MLP neurons of a small language model. Each row is named by its layer, matrix (gate and up: input weights) and neuron, and shows model dimensions 96-351. Each number is 128 + 24 x the weight over its row's rms, rounded and kept within 0 to 255. Numbers have three digits each. A neuron's up and down rows have the sign that makes its largest values positive.
After each neuron's rows, "fires on" lists the tokens most often at its 100 highest values on Wikipedia text that the model never trained on; "fires in" lists the words (lower case) most often at its 100 highest values on Wikipedia text that the model never trained on.

L3.gate792:138172142133114166168156114150120154109129174120132145123127104138172119113104113104114108109100166093110117131142100097130126081133108081134117153113111123110127128115158112165113123117112109132134105145151150101118144147130160120119122079127151154123185126123073138144113151126113140165146144100122136084134132141143163090177100075094142114124104084132092131120107164161120132146115173105176145141154119139106158068132152126128098099097118105181107103092086145116107121141161119166102130129153120147141135087148165085129128157117111102122098121148083150150151112102128146152135181141133131104162115129154130134127113088147139135140152145143112095156126120144106127127144117148173107133073156132073127180128116143178098164087123100123133118093108139148139134123118082
L3.up792:145199149143110071160128151155102102091098144104106117120133092122138113117167102164130139108154156112100161194102117101136121127126108139086098182103125107136126123092113113142131148126114081097152122152105123167150144144140161147125139112142118129133172153110147071160169145144182171127182160104101098127153120141114121118150150141154146120134185112121117090145107135108080103109123116133077102148129074112152195117162118149075150100161120162132115107089136147121140116133126091135119146107093124169107120109136166126100165107124147157100114140145137139138106144142144121139183113121098114126094146172093117082144087145087123154142101157142111097170126132151148117146144104103189088102106165140156159122159109166130127120117165102116128140072109118126147135141117143
fires on: " to", " To", " From", " into", " of", " from"
fires in: "to", "from", "into", "of"

L2.gate762:120115098103151139118154162139144096120076173125151143112126130096108170146114087136145165139110102125099112121124133157122109115147176102154156123122142106145103132129101099169117130091130127160123150138121124099162111139148125159149125103123163124130140102098094147140149144143133125099153159130090163099108166120108100093105138121106074149120148156124160106093149160155087101136131152118157140156172136079160099114122155109150099071139105127158099151154154169109117125149089134147139104163101147134127153083145105118150166155114150138144140115131128125139145120111111081135122143146143150175090145106134172175110160076110124064127071142167091126140120113137135159130182130169138163143153098137115095129144174101155101113109099144168133149150128105088079135173127139
L2.up762:157162112089136131141094119139108129146135061176139108122140103122153092145135126148120164145106134131130114089101162130161155145117139123134123094123152149080133152117111112176101130099126169099126158135101130174170140160122087169129147113110115102142139145110157077101149154151150147156151164121110090152171102144144132164129132136130147129144169115137121146103109137121108095162149127161120105110131109135146098113155132148141126101085136159163178103100138113122162076149100099136107166133142142132134125109143142150078134108091144140116086085103078098131095139098133083139132134108102100126125136157134130087175099124123121147135147150136085169166120109152142155119155110148122131101183102141152130099129153121138165105116117078162118140121110147162121128145169152
fires on: " of", " from", " for", " against", " with", "ent"
fires in: "of", "from", "for", "against", "with"

L2.gate130:108107129084117122128134109112119138130111113173126087131120155116125115129103111087118122108154104104105121132076162151147129086152139133072138158155112080107131134095186134148152135151148123137130132167170154111160176111149143138126116145119168135110092112096134157103126172120158094121112140130113098101169151090163151146108131146086101107137151174148107136132104117134104104118112123153159151130155143082127143151162135130151099090114147144115145166090148139150121063144114165084125120118092147143162153123112115124144126104157137149121133114100131132148113146104080178125088121116159142112120134099132110099140140128150134089106126183119151091148189104139093090163177120136107138106163137123095160156115160118143129136095138157113129117125109152125109108119116103
L2.up130:105118145117142165141154130101145112145157153147111174130082134105152146087093117091176107111143131114103134159113098136162122116142135129086113159106104073123161138090133123136109114128067162148133150119132119117130132111090111140124114128152159123120117140116074142128089132131102129139150147140116114140154127173172112163110090144127112112159160156118091105106125121119124128139158076128105103124110103129162107114128111148152123159158125173141161095118118087097101080119123142124132162164068154133133086141120146095132069121157123083083107135169120171103123142110122141139067072188161102162123152125107100150108132152110095139128145128123194143116168134136120090116128136111115150105147159129102156158116139091102124145116158104120155110174130115107112177177113087
fires on: " during", " about", " from", " of", "During", " on"
fires in: "during", "about", "of", "from", "on", "following"

L2.gate470:145130180162106104150096130139085117119160091122134160122099123168130071156128124139178164151125120111161131106121111111128164119152127128108120171073154130128133170146158084141118159072197085124154134117151125142168138159161153085140107087151101097158147094098131131128119108144102109183149139108108113087153120112107111097141123112166157137125135135169084129118124130113170134145133130155153171141092148133138146138132149136156084109090165110109136113094111098110116087084134120118140118156149123107142125129130163126167127121127158121081107107152091143155171182147104119094159132163082129118121133142157132142143125162128140167103102139142112096153139109132087128156142145110143153107134117115109125127124126117151137088148091179176131130102097132153137156102078160
L2.up470:090124118153142156122133142105134125140154171151090133116140145148149159139174123169113113108131139094117102153146101141126110183107152162138111130177168139118127120176089130122124134154116092157146066107150140162170151108154117148151149130165116084161098151098177112147092106108108090149140148143109133141137126139105088148138156127089150145084127110085130126157120149154091146139108115138126145096139108125102110130093151130135142111166133117129134107110132139142141125124088141144132148129139116128144113163162135089122131128147138140139105133152156113108083129136106106109165143082102153165178124132121120105090144130156121133149159130123130125107138171100120117153151133115137125138131164082116139150123139110129123200146145115113073151112079080105160129130143147
fires on: " to", " However", " later", " as", " under", " until"
fires in: "however", "to", "later", "as", "under", "until"

L3.gate61:077158120124077113093121110144108142173105154128150150146120093112151145122119129116108124122134119128140097117134136117144156162157167105142158104117125090158157139140132133108141159123112144130150166142092150129145121096133135086134181141140143165140166100102138094138166119159123101129111111114164140110136119146107150111094142130090102153101144086155123092149121099100067151131158113126133138178139166103143118144118113109104108091137176098124137165141131087082107144106120110130144161108120132114164129127157124130122145150104145095120096120138135110139137112120121163136156134113160085158143110141136120129123109143128151140189127130133136151163168158140148168151114138109119102177101163118112092098135117120165106155127138114109132164145089101130116129138148069
L3.up61:138147144133141137122125109106110117102142100149116108142106139100125164169115123124123084124122105126134129119161099118091110158102118101130167116140157125166122144178161121141155129082151127117136147177134178116109141174110149141132125086127106143115136143116158121141156134118076135111163105093107159138123155129096141135167124159124169150148147162143120130157103145189168165127121149133139114149096104158159136160112152132140165157128157107110134110116131124105136153082154125100149110093156142157104104145114126104122119103154113148086160130165173150132175126116147129110151091117152156109141104112103121158150102113110113178149156158139165148103113158166131095088124144104137156128110154117110098139180131162155140122107114087086084175128120173131137184149148117
fires on: " of", " for", " on", "es"
fires in: "of", "for", "on", "colleges"

L3.gate401:147147080122118161117084138125129138148127162148127163115153144162119095126116109116093174146080151100164124130131157134160153108133151175115151104158149090105120167133122097096164130129126116117156140142165131143179119111136146099086145099094108117137118144128157127100149170120130151156084134126141162148172132146162118164133165138126087160118169110112110125153108133178106174168127124161117166148137114099170129163144082106095170114136134105122125107149116103117136114116100173153132092145141102150109123123108114127121162123129180130157143140151110132106085122136146124151156170102105109155136141180122152156190114128113144083112102162138136143154164123105138141169153129121121126111145096100101117127147167101153111116106129139121113149107078157143139118105146099
L3.up401:152106129131159095142091126115104107143145137128140124146093100147118067124099122134172106149079155117122114093133111143130117112110117171118160089125146161172178143135148115155096119117166136113138154135146127117117143115138117124093122091090136162177112058131174142127141144153154130156102092133130132132109152157116149145145139177173109099124169093163106124146133135128090109150152126161098160107136100155180089129141102075100142162112111144110094129135143165112109182137105118124174118120124123105127141158141122110133134110109115135145103138115120125136112111109120131183146125158116138142159113166094092108171104164141140116154104170105173141170142121132167108117129141084128136140117141158110157145134164119102140131121155094143134167126132120109165125114137123
fires on: " for", " of", "av", " National", " Olympic"
fires in: "for", "of", "rzav", "national", "olympic"

L2.gate122:159119158154163126153113162105138117135117172079123102123081121154111120157132131114146132118128105118129119106140150103124089092085092113075141116119135104139150114168123167132155139168136160125093107105116096173166113100161087162146152113090164079165173142150118137124119132143153101117137182105080108097156110149154102107114114159123145164117132091088113118167135164110119122115115120147157152123119136168088128107159156117112112146131118160111156097146144154140124136171127100176153134143116140111170110112089099125158118100124102145144131158125102126135085090130112154071082134095158098150165127136132149118108149117115100147138125128150089133173092090112141156095120104125136132135123125122135127087187142124113121172157182130129123109164112089106081129120152104
L2.up122:141149100148117128162170115159121178130144146141082163154122136149121130088139089118072126102140090119171104172098168145120134106152135164155089084126108165105107145115139145130117167115149147159146126137127146109143108120170137110124116145146152135160114123135175155117139160106092113168138169104131124134107083134123152154179162105150136130097116141108103115105122091098127169142175151131107110145140138161139145148137140156143128161116169143092087108123103131152144099096162093126125125155178126129141124109161135139127138133142115101154135122129140124119160147142129132161146099141170149083170119125096146155075135097109130133130154095079131130102127120132098113104098170162121101138164142100133141098114119104096133109097103125145144158145109079160130175164133136
fires on: " time", " days", " day", "01"
fires in: "time", "days", "day", "your"

L3.gate455:130136161109126135079127143110112137145155125122135149115146156093117121124136113125083177130171148131145128121096157143145146088190178094150142157147099095096109133119130174125119083149118130139130110179129125148101165112128124128119093144113139128111117103058142126126119149100141199093142124097111152095111099165127162144155168123157180120087136097129164129151133124108135137072108141137124156090149125116147140142174146160144122168139169131108110109130160182104118142147133088127163110122097129163176119131101146129099138103183126134134139145089162164166152150100118166123127091114154138091078137140113123100121171098121111136149127142137165138167126094129145111133108080154148167144157131106149107115081135153135092107116158142156151140120111145130130072129101116
L3.up455:150135123111151149137104129163128149150147132098129118145125147120166124107086119154116124136144084144115091141096128126114103118112139119135103170137087166133086119124120150109085123106123113095129137103143204103110119146142155137101110160080131085131097148160138106139145119105131144139189114154118149134169116155152176160135118138083134126121157175130165145110098124127118103151142114135129140150134120115086138138097132153148114114108140146174134093170116134090159113106147095140122132159127111171135128128132142119132116129166168090163203131105131142146115091146109143135115120134102141164186139086115137147103168118088085152081091125143128141112181116131137135131171111095117102149142111128120148129130108150096143152097122076141111148137135119114103128157121157
fires on: " to", " for", " in", " on", " of"
fires in: "to", "for", "in", "on", "of", "after"

L2.gate117:102126157108122115076162150110155143189147149115122116081133129155152170120145125100095166156180108108123124146108145085105112127080155132124106124106145153142145158140113107141096121168121095157110097112096128146143180122133128148105172134093121095127160119153121135122144136164093092121105123155099150135125133148170091137115115102081139128107131090121123127142108155145133137127134142154147176114102153126118131072109136175146101117106158169115078094143138117106166139123117113093155139152133120113121101113126095120137143131142143089103170103148122144150105120121130137129122124192128139118113134123130102151094167131089162153112131160111089114144162136130094157113177154148111136109067137140138114128125127184115132119120136135122141190095113139129135166154122173
L2.up117:102121114113121151172124152154167098105119129131133139136133154144141131062132134125139139139136114123094102150130154162176159120119129143082113149105106162072101114146105116154115097109106127134135140105163123140095096132151094091110098148116151131112162155106140153133149122101133145113137153136130109126147105151177139154092115139149123144132126092149090133094136110147132091149138087120092139106100119162148118109126169147106130146155148120087123119110135163132111141163166140152137107118131137113130090149124090121133158103130135157166148137105133121093165117139106132151163102127138113089098096133106126145129122169116140161147155109105132104108168101150140142131136121095161107135164106087154142188137153134157090135150109122127163103150103115144111099127135120
fires on: " day", " next", " days", " before", " hours"
fires in: "day", "next", "days", "before", "after"

L3.gate31:123164099145098118161073127160150146108164161135116109131155159138145123152126163124093147091169103105157159123111097139151160151145159138136098123143119122108138144110111149104138113152155096102118102151137126170116143117106145091140111062163114105092117149133163139127123164136103142127086090150105139142117161149096166139076129100096136099139101099143136131119135130136123152144151110176135156108111079118150127117136138138145120140130137148116070105121127121146151066138151115122063125137125105146179138155102120125152131157133151131139125133140147157144163085156117152107164116121153137078099106122133135147142114089082118166106087132135153127134083112119172107136204132108125143123123161141107130136089105120150148147131106079124121126078154104137115141108071151
L3.up31:122125166167172189171112131146108153119109154128119118125149100110140148128110119116115104140133124142120176079121144106116113149117120106108099172127142180131094118117138127083088116115080123113171113155111148145111103101113087096135127127167159144178092160149147150159115135158130128138145168110174161157157103136125131107112123100137101157132139118087175131092180149097155129104118126112130163113134135126125139153100096168134120124155129132097127121157089114133141144130138140140120120114116123111141147127098109097119147144167109114157133137086106148125145129121173098150099121121164163101156135125151098095143111120136145111128161093106130117135141112142167143156170117109103083173124138132153152148092117130151113160118125153100106165130106091144132169136163100
fires on: " under", " up", " as", " into", " land", " in"
fires in: "under", "up", "as", "into", "land", "in"

L3.gate840:092153113171093133125130139133146146101109141116146155110164138150144131145090136097123126119146157112098140102105101116125136121187137117078148117106157140095119148086116144134107121140127114145145132143145125127166121099169145109148147142119095113151138097110097120120131093114159157167116111132137098095134096144143096133145144141101115116150132163124105165086142148129153105100102122095142140107150110096110146160111102120151157146145168134137119084070177150171140126135153158105160076150150150102148180137116089123163117125085096123137139113142103120117152136129141117097120138162172144153115141117166157106129108141106112076151107134118126156110079110151145115147127137163107123109083116082123093108138170131122152128170111082143140079129108154167090126156118139
L3.up840:131111162108164157136142137131147096121115109084105148116157132130109170131121079100190072091091103145104153123130085137146111112141127127133154099090110121152155123134132163152096144114112153154098137138102176142173127163113135136098115142123160144126163112131082088100127132114140099148129148119143101082147139144123117159149154152100115117141122161107130138178187133146161165081078118113127141148152157101138162110124087159110106143113144132140115133082107111123143118146094127119107119102098142114167101109162130129097165168127138106134129114132122104176102117079124106121136131159091096106081153119152136118117125098178079121165165122169119142136154143099098156170165118132143133151123126135149139112102127145159117144154173122158075149127138155139084159148102116
fires on: " became", " been", " being", " become", " was", " is"
fires in: "became", "been", "being", "become", "was", "is"

L3.gate582:096137124109092126118107123091107138122142171086149152109117163145149092142145130140116135106119099125144157120107132144132089099106130161080134167161086151124096152084126145104128149150145078175153140171145137132138111128148155095180141095146109093140142172158123122117086129113070150104112146123119108104103137125125124107111089106122114138115130116163107144111113093100111163140146163086153084097148114170099136093149166139131129124155127117115115123147091103153092158138124161169125116174129110092103115123131145147144143157122157148119148149129136133095108147144110155125148133070126099127143108078110134093111119157132136115111164102084128134100161149133117135080128153133181101137125162070132135101121138126120169122098127140136167112132119141123133111091143113
L3.up582:147105104109140121129126153146171093147162137133126138147106193111101103116129160113124117105167116130101142136105171169141094125160089127131097156149120158138077160115133113106127140109131131159144116133121097152113150100132160105118141095115137123077124150137135129138118137103097164104143121169133122117131155094127145107097132121129107118153120126128109146131136126101153125157139130131100119132125117107140086095108179150134121112170090122076126126114119133113095156173182110170109108144144098108172150123118133144157155114169124115105174110108097145147139093136133167095149124186127146172125133130124149134139158160087120132124172095105141121143152155136134126122128121097168102087127113103126125153099149103138169180070110150150073157116156129125136104093145129
fires on: " up", " out", " down", " Out", " Up", " Over"
fires in: "up", "out", "down", "overwatch", "consists"

L2.gate828:115137139081118098152095119121117173159120111085101105153123109071132127094117102127108138107140127133144145137106127105095161168123160130157144122127162122156116164155155131130120083092158145124143167111145138103161084153121141085130178145087144145175107119131121131078125105130126154125131111157189109128141094163157141092120113095187091129117139107144136124153144104140133105123117130155107129113136120102133089125084151141111121079136141104173098087153128093120091131136140181124111114130173084110094162170135138148154121153136121121116111120117128125151157130121114098089125095090117131163120163114147109143140146129144129102143112098096127153080129170133127156143149169161133112154170091146101133099116146169172101095144089116088134141151089158141145147140146136
L2.up828:093159160123164170128124114129148112145101106107125144147122128114085144089169122126137153109117102119103103166086154099125110125165159128145144106120142131111107140116130093127157108101145068125132143114142129110148148173119143132114102129141127135154180151056162110170157167173075104093133094124142150103125160154133137156113100132102138178117144110142169111121145144104125165161169154151129088130143160112132070125122128109132099134124123092116122140136156098092109126155123145117113117122157120134158105129127103180106128136159107114135121127115174116114126132110096119150131146132102194126134105111114150146147132099139132168105116094181140099164100104091125116073092115136093126103123150081160153121112096120132106116108117127154115188100146137098164082206103123
fires on: " of"
fires in: "of"

L3.gate71:152139116130077130152146117097163158150166161108093169124106109150106094135119138122126155129115139116150137142115120142117117171139080093168173151112142131128138175099105172073129133120117140127168116108108111117154139122142139094089143094154105120152095149131135169107128126161108090148129148125156140125176098150167146142113140121163104124146168113134162155147139163167142111148145152102114163153151112108137071120147107110151149104109114139155151120166094145120096122158198147118145117150190133139095163127115136130101142141173148122134145110100142174095149111102135133129125116112159130093110107131152121144166169101127152162165121118138140151090143128141083138158169112124176147125126146134132109143157161146120145161096098114107129110109100115142121089160117097
L3.up71:146130096148095115143132161145162126127128117122111132107110152159158124085117101154101113151107099143143127161164092137085128080147159114085155128122142102108136146157170110111176115139155111123116143178094102091122117120145143120147109103116119074134133139146152174186129167114119080111102161110095132107136161134117093104166089132163165146156136133179150114146156106114145124117082122152119100122128137167149152192143141129174141147136091115075158110135114095098098148111159162152105084105131086147138115116109076121160144113129116118143128168133140142096105166154161103162132148129109099133105168172148132093094140154122183129146125158139115112146113123135100146136126145144152153172102156164119137095152091123136103132097062145135128138105121166154112121117099112
fires on: " of", " for"
fires in: "of", "for"

L3.gate690:146106110124166122105124127132154156117092063135113160107135125154093102172140146143167132160105167115120158104129123162115106146152110140073123131162163117139101157145177156140094116138105149075108112116129112080133080122113146147125111110118087117118111129131106144144161087171108103161155130157152123112148106111114108135119161096152089149104083149130119081137167081161155101114146171146101136146161139101123148143105131154102127155122147152102166100118114133117118178130138111119098121125163130140082141145141169141148131107152150149146104150130131140133141081153129192117142149121168091103083175081101122099139145118143112153135131140119147156144144090150169121150131132154076131137097079078130110155135102126137135149113152138114103125094167172132100144130135152
L3.up690:074088120135112129169137130113164129135103124142123144134150129108131128150154154131106086145108114120124139155099069148150167113141148142158159129146145120172134129131135061151114087083129101113123091107092109139125120125136086089141132132097106124162156116136105102140101141130101156083119140152076157116120145157092107102146143134118147133095142163119130158161165151150125163117130115116120154124127127152134141163121148136133144093143156125173128143106113097162161125108148132155144091103143135137141153112156111140158159162111092145144129165138105085123143127118098081100098126091100165129135133124155139097143164131147090135126116151153152125164120124130099111157147148137102098139135169175159094148090101117103104121139108131131111159179119133134102131124139118
fires on: " be", " is", " being", " was"
fires in: "be", "is", "being", "was"

L3.gate316:144121181142130151124167116159166121126150147131109153107123130109168106106103094128128106149100080136129148126121121169110153147172173154153148103095071093115169135115177116122104140104157149130139122163132123112148152090147121136142143161129145105093153104116102097156140159126099119149084155150097146141091119149161148103163094136126100133123098097112124123121144102134106078115117171099117150149138157087133141103151137102157115101139153117149100175140143109122157116107096158162121142112120111095085125095153125139141075143124127093114092172135128144116155126118153150089136111123115110144137145110106144118115157112117134129162173137147137079140176074105135133116135114173124143141118133159117129139099123145112164101105136147136095123113109117132111152113110129
L3.up316:150088145133116135095091106139141102115164094151136119111100101111131111123164137126116137153112126135144142162119119135153100126147111131138130104149166104129137101140149145140102139132098140120144116161106157161114145126112107119153069170161140140092127151096156146124140087113095112122157143136092124122148140114147143146126143117115140147126128148117124116157094160168137142130147134078074137162127112114143157131129109170105122123107077144111120109131099130145168112121109101129117131129102134099126124082141129085083111067121171103154153176101162131145122159146123132073125119087158103143085131096106142144120097119118131118095149113158096105136101109140125118142100133120131164154147137097140173168102090124149129126123185119154159132125121138113147177114129169
fires on: " of"
fires in: "of"

L2.gate151:108149175162116155136142127083148097101091124106133109170127161123142178128141148134100117163097115103151085156166103143134128137147140191144150149110162148101147100099141150088154112116155118113128118152150118126142140127149106154111115130153111144088100119172133130111106145122091116121086095161129180125151069139113161079116109102146156139105115148142137122161174114112145112095127132111142100099130147090145118202107157113117155159131107175131096112148114151160113162127134136147161091101098124100138133178142139119138112173151109119136113139140109122141112139133127145100119113093158128127113133128126174104166114085100077157127106171108157140130132154135145125133103169126125140154132133153135096141093113117118074100164127097130144067137133162114145144127096130
L2.up151:089159133099130140153122122148159070129142099115178108113133157156128156105154158158105131132118166128117102112153131107169130139156159115120094128114128170106133109153113149126149125127138103155107102149089118127101100112106105165100132155143189096146133162118101137156121097101117088134147141161133088117144154104134090143131105116096122115116121131130140116095093155105100065157102140101158126096113168115115158129088132177108124131136119118113127126105123159130135111135112108136110121137155112139153136129114136131135124094157123160129144099113118129145141152115120106161090168124094130086090114164136112100110126115126118151151103102121127114129113140089100085087092131109157111117155109141142124172143098087106118192169124102154174152133158127161161100122094113
fires on: " was", " were"
fires in: "was", "were"

L2.gate638:122123137155126132110115090122157117120080122146163124092138114151126107133135125134125145149081091110131131150104146112154128135157158128116114110125186162134105144110135090177150088081183180120094101155132174095147132127130145121143134093138104116157106130122133147143112132151124113117109089173100096086100089136112164133145132148097120135139103150108175142102122118148160137122161129113150107122167096083139181165151092116137119113134155101134116114093125114158152124098149133097137106149115101149091127125159133183132101168132128112099127088076088105137098074161109134124150092149074140108152117145126135129113179127139099113126137150171127102096149153153123157140149108173146155120106098128126128116136131118163118112132169146072144120140116170102105153152162157
L2.up638:131168174179099149100100146110120114154122154135126124134119166094119096135088137089085164092103117123155144188109096135138131143137091122101151164135108086170146150168164147166154101140140137155121142148136132119155109112148125108135106080089117108125102081102142143146119108099133123104073105128140114171132130131080138129131109131159086130104135145094147155160086128101089130187082136143159102112171121133135158133120146078107103116120164135135149120081156142123122070124154142109123127096102118123100108129125147110133084163130102121098115135146118138112108119156117127127108114113132102131140110105126103110120127138111111119096093112143160086109118151139135120140171133128101105109145123132133141146086129165110112135151151147124102155107144103100131135134105175
fires on: " to", " infl", " as"
fires in: "to", "as"

L3.gate674:123103127143107135103119098147161108121124141136111154124120139125151149143103150112090177157118058098102124112128093120156131174132148178085093106132173098102116134090124108114106127159103158163141127106112149110130165130122094156103120126149098122145161097113096115104157108146122122116102118153151157144150136173147140125126153125139080130103108095113111103090153164099169109133104143124132105129153140070114100134167171090174107139126122085128110157147149112112160131132128118170126132153138155088131130089130132142077113139108093097116132093116125099143133130108104154103131157163144112145138103113154136117133078139097151084156105097168153153169165131082081112096089111113135152103097121109124161173103128109185087108114095147174178173131150148139088103125103109
L3.up674:120096113142142132109135143100115118100128105159104150088157165119161158081162126133088179123138162104102120093121120138126126115090170156100083136116126100141089136165131130175142092085097114109137101165116130108117109108164096121139175135107143101110114135140163189148099142142141118113124097110127157144133089107095096137101110117116082130081097128093128161151137123113143109105127122133134151103126110132170113158138123069134126158147129146139097147101145152134158119140132128126136142114124160086117172176131096148101111157181108135113138123144076137118135114122115171151153165113167129144151148106125072128064135098093139083155143128095139131125076178142104146128129114150126120120131085106185111143100101103130107153105103111113133157176129106149134106153140091
fires on: " as", " to", " of", " through", " in", " by"
fires in: "as", "to", "of", "through", "in", "by"

L2.gate659:103108137147129126130146152104162152114131132100135127081145148113161167137140140136111150122114090096095117118156102160124120107090124139111096098124149147118087141110137125139109118092105123124094092132136128176144117134157155161129082101121092076153151125177123116147122127140128137139123114094102123113141118114109146139094145121102115091169123120116132115115175116122138131120086132110116105110129108141128120190139126176106134138102111129149109118107092152084137084140151143141111108106107156109141167159169184112119166155146154154105124104096171149156152089155172103103147139122103156148124153085150112129112127125070135144109148141152122182112113098100142101112103155118113147094094123170110135153105080120164110129125115137096152155115188127133107106079095145
L2.up659:119105166142171138169146156125175125158149141139118093084142088138114136137091127151129110119169092149130127175101131157127143146151123116144110084141142155148108156137164192167104145103126121121146101154107135142125094130130134078149176119098118155142173171109105167153144076127110113169143173110119076109142117125106136127122168105130122116091168174108115098144144100168173109120097134144156159084132141117104154139140117120098150125089101162143158080148117080137123148153086143122117169086132124175128086134128114090129156117135151141113096119145115146144151100137125118139154133102142116152134147158138096123169083133150125117178121130111162123142145126138102145154145128153146135158146126119114147120113160132150150147161159125120090123129115127162144134153117175
fires on: " became", " were", " become", " are", " be", " remain"
fires in: "became", "were", "become", "are", "be", "remain"

L3.gate132:150149103158127160111111126097095137138131150117102097119192154133147117115135159122095140098115113172121122150121161141129133106101143107099121153126135104106136157120132139105130111136107130138168138149130174131159142134126099125106158108115158138161160120100142104119113122095170129123163125128139148102099107128147140133143137147136189088086119174137103149102111143132126112139127143149126155103127116112123161122142128142139154144130120103126107127107102181156128145171138136127116118116099109162127112134116139130093176115129140144186136080151126177132125125116139137140103139100139091102182149130166132165099126128110134095151124106114115103124101127100127082155135130125170139075148171129103172093133143110146113150096128116162086112138076146106157132152166115
L3.up132:155165167144113155141168162178127142148122147123131163153125134163137110113145122127139079121152110115157136144142122115137134092155110116154096136105104086128104080125104151138128122110106154099099094101105133144094126092165112135103104136154121134107105107102117117088109146144131128153113138075162097131121122153110146131120116090139172127144137051113176132122131127124132096109148150146171114143102131116147120145100135174133148160155142127136122153150134103125117127154150125156111104137116120100145128147143127082137167143141189160109156161155124146141098150122161141129124133112119100133163110085116176175126112090157106188097090102125150145124172114141107073173113144097161110117140107141102161168159149142097141165090080135181104137143117115122081121168134154
fires on: " in", "With", " to", " To", " so", " with"
fires in: "to", "with", "in", "on", "a", "soils"

L2.gate383:109155117128118136107151171126140143134094173098174136137121107166129149149147130115078146138127094127098123126120145144140117126128142120158133157149128158119145150079165169110176104075116105154197158135133088119153106137148102155136144104150127145144152145150109113098124149150153140112155117153165157100103136102138095172105122131091145150192123165181117101160175149166136153124172148100186099128084138123143140151174137108116149153156130148107093133118107151136148085177167097146174148127091102103126123162104150104148145164073112112138090123123113087161119141102153118121130144113111089157136192129172177111085115163133153099106152102180159130155139141105091150100107167100150113106130151118142130164104151124078113156100113138142148106171089155110122159107127125
L2.up383:147145110148129114143092156143141145113111149129115089153146092140110176139118145145143087072119077110112119126120162156140143089139164179117108138180121167147165121127161146139081156151120141152148118124112173087122166132120157095133116091105159129188145127138163125143126134126115117139156142173120129107158142126134094121140137091143170089163121132149158131119126111149155191127108145119110109150113123128114127131157130160108080123129118200138090079095143118151088168131144080137124115162152122147160176144090143136117117110128172122158100094146103084128111149148142128135150134146124105141107106125086143118126160113128120130134107111129096115160118140104116149107136130116131151097109081125098130121120118145130124129109076166114178113104112116119125129125106119
fires on: " off", " out", " On", " over", " Over", " Off"
fires in: "off", "out", "on", "over", "overwatch"

L3.gate864:103155130133132137120159078154094134145176129101114123126156093147105121124154098164165141132105127118112113135170134158108097171110102133114105078152156090091157119166123110126130108152179113160134148167145105125130112101164123118158129096135117130086100128150155111126138141106080112165122146094192146105155163067143119143107127163171121129112148111123165162156131115154102091137144148170114118125133143098156107147136158098108117146100132125129118085172088148113132116113158138117108123143139096160133150167147139112091154101082155154154152141108117146164164144100127147130175163143119116139122093125128106080149147114122084173088187122116150111123117110112109162127120159144141110153119141127139150157150145126159102155106129118147113095094093109089102162141133155
L3.up864:145115109084139101190164113126109132142141134149162162161163133152128103124140100108129141125162121120170159122160127157121135139171122131148124123114127133147120126127140123150150120137116116142124153157151143161158154126107102110158146116122151115107118168108160121116115156107123099133117131126120109139136133123134143160145111131116146172107147117159131189084120140133156161102107171059158164135091101107160127164109158120164101123165117119131148112067110130112105126158104151118132107122093103168142119148107101111156157100150135133089130142108100077147131116099143177103156162140152099102088130158113165099162118099123115155113127116113079149135096168171163118115127174097149157111175153121128149120126108130154152134128151146123096122104132160172098138159115090
fires on: " of", " in", "ral", " East", " Central", " North"
fires in: "of", "in", "central", "east", "north"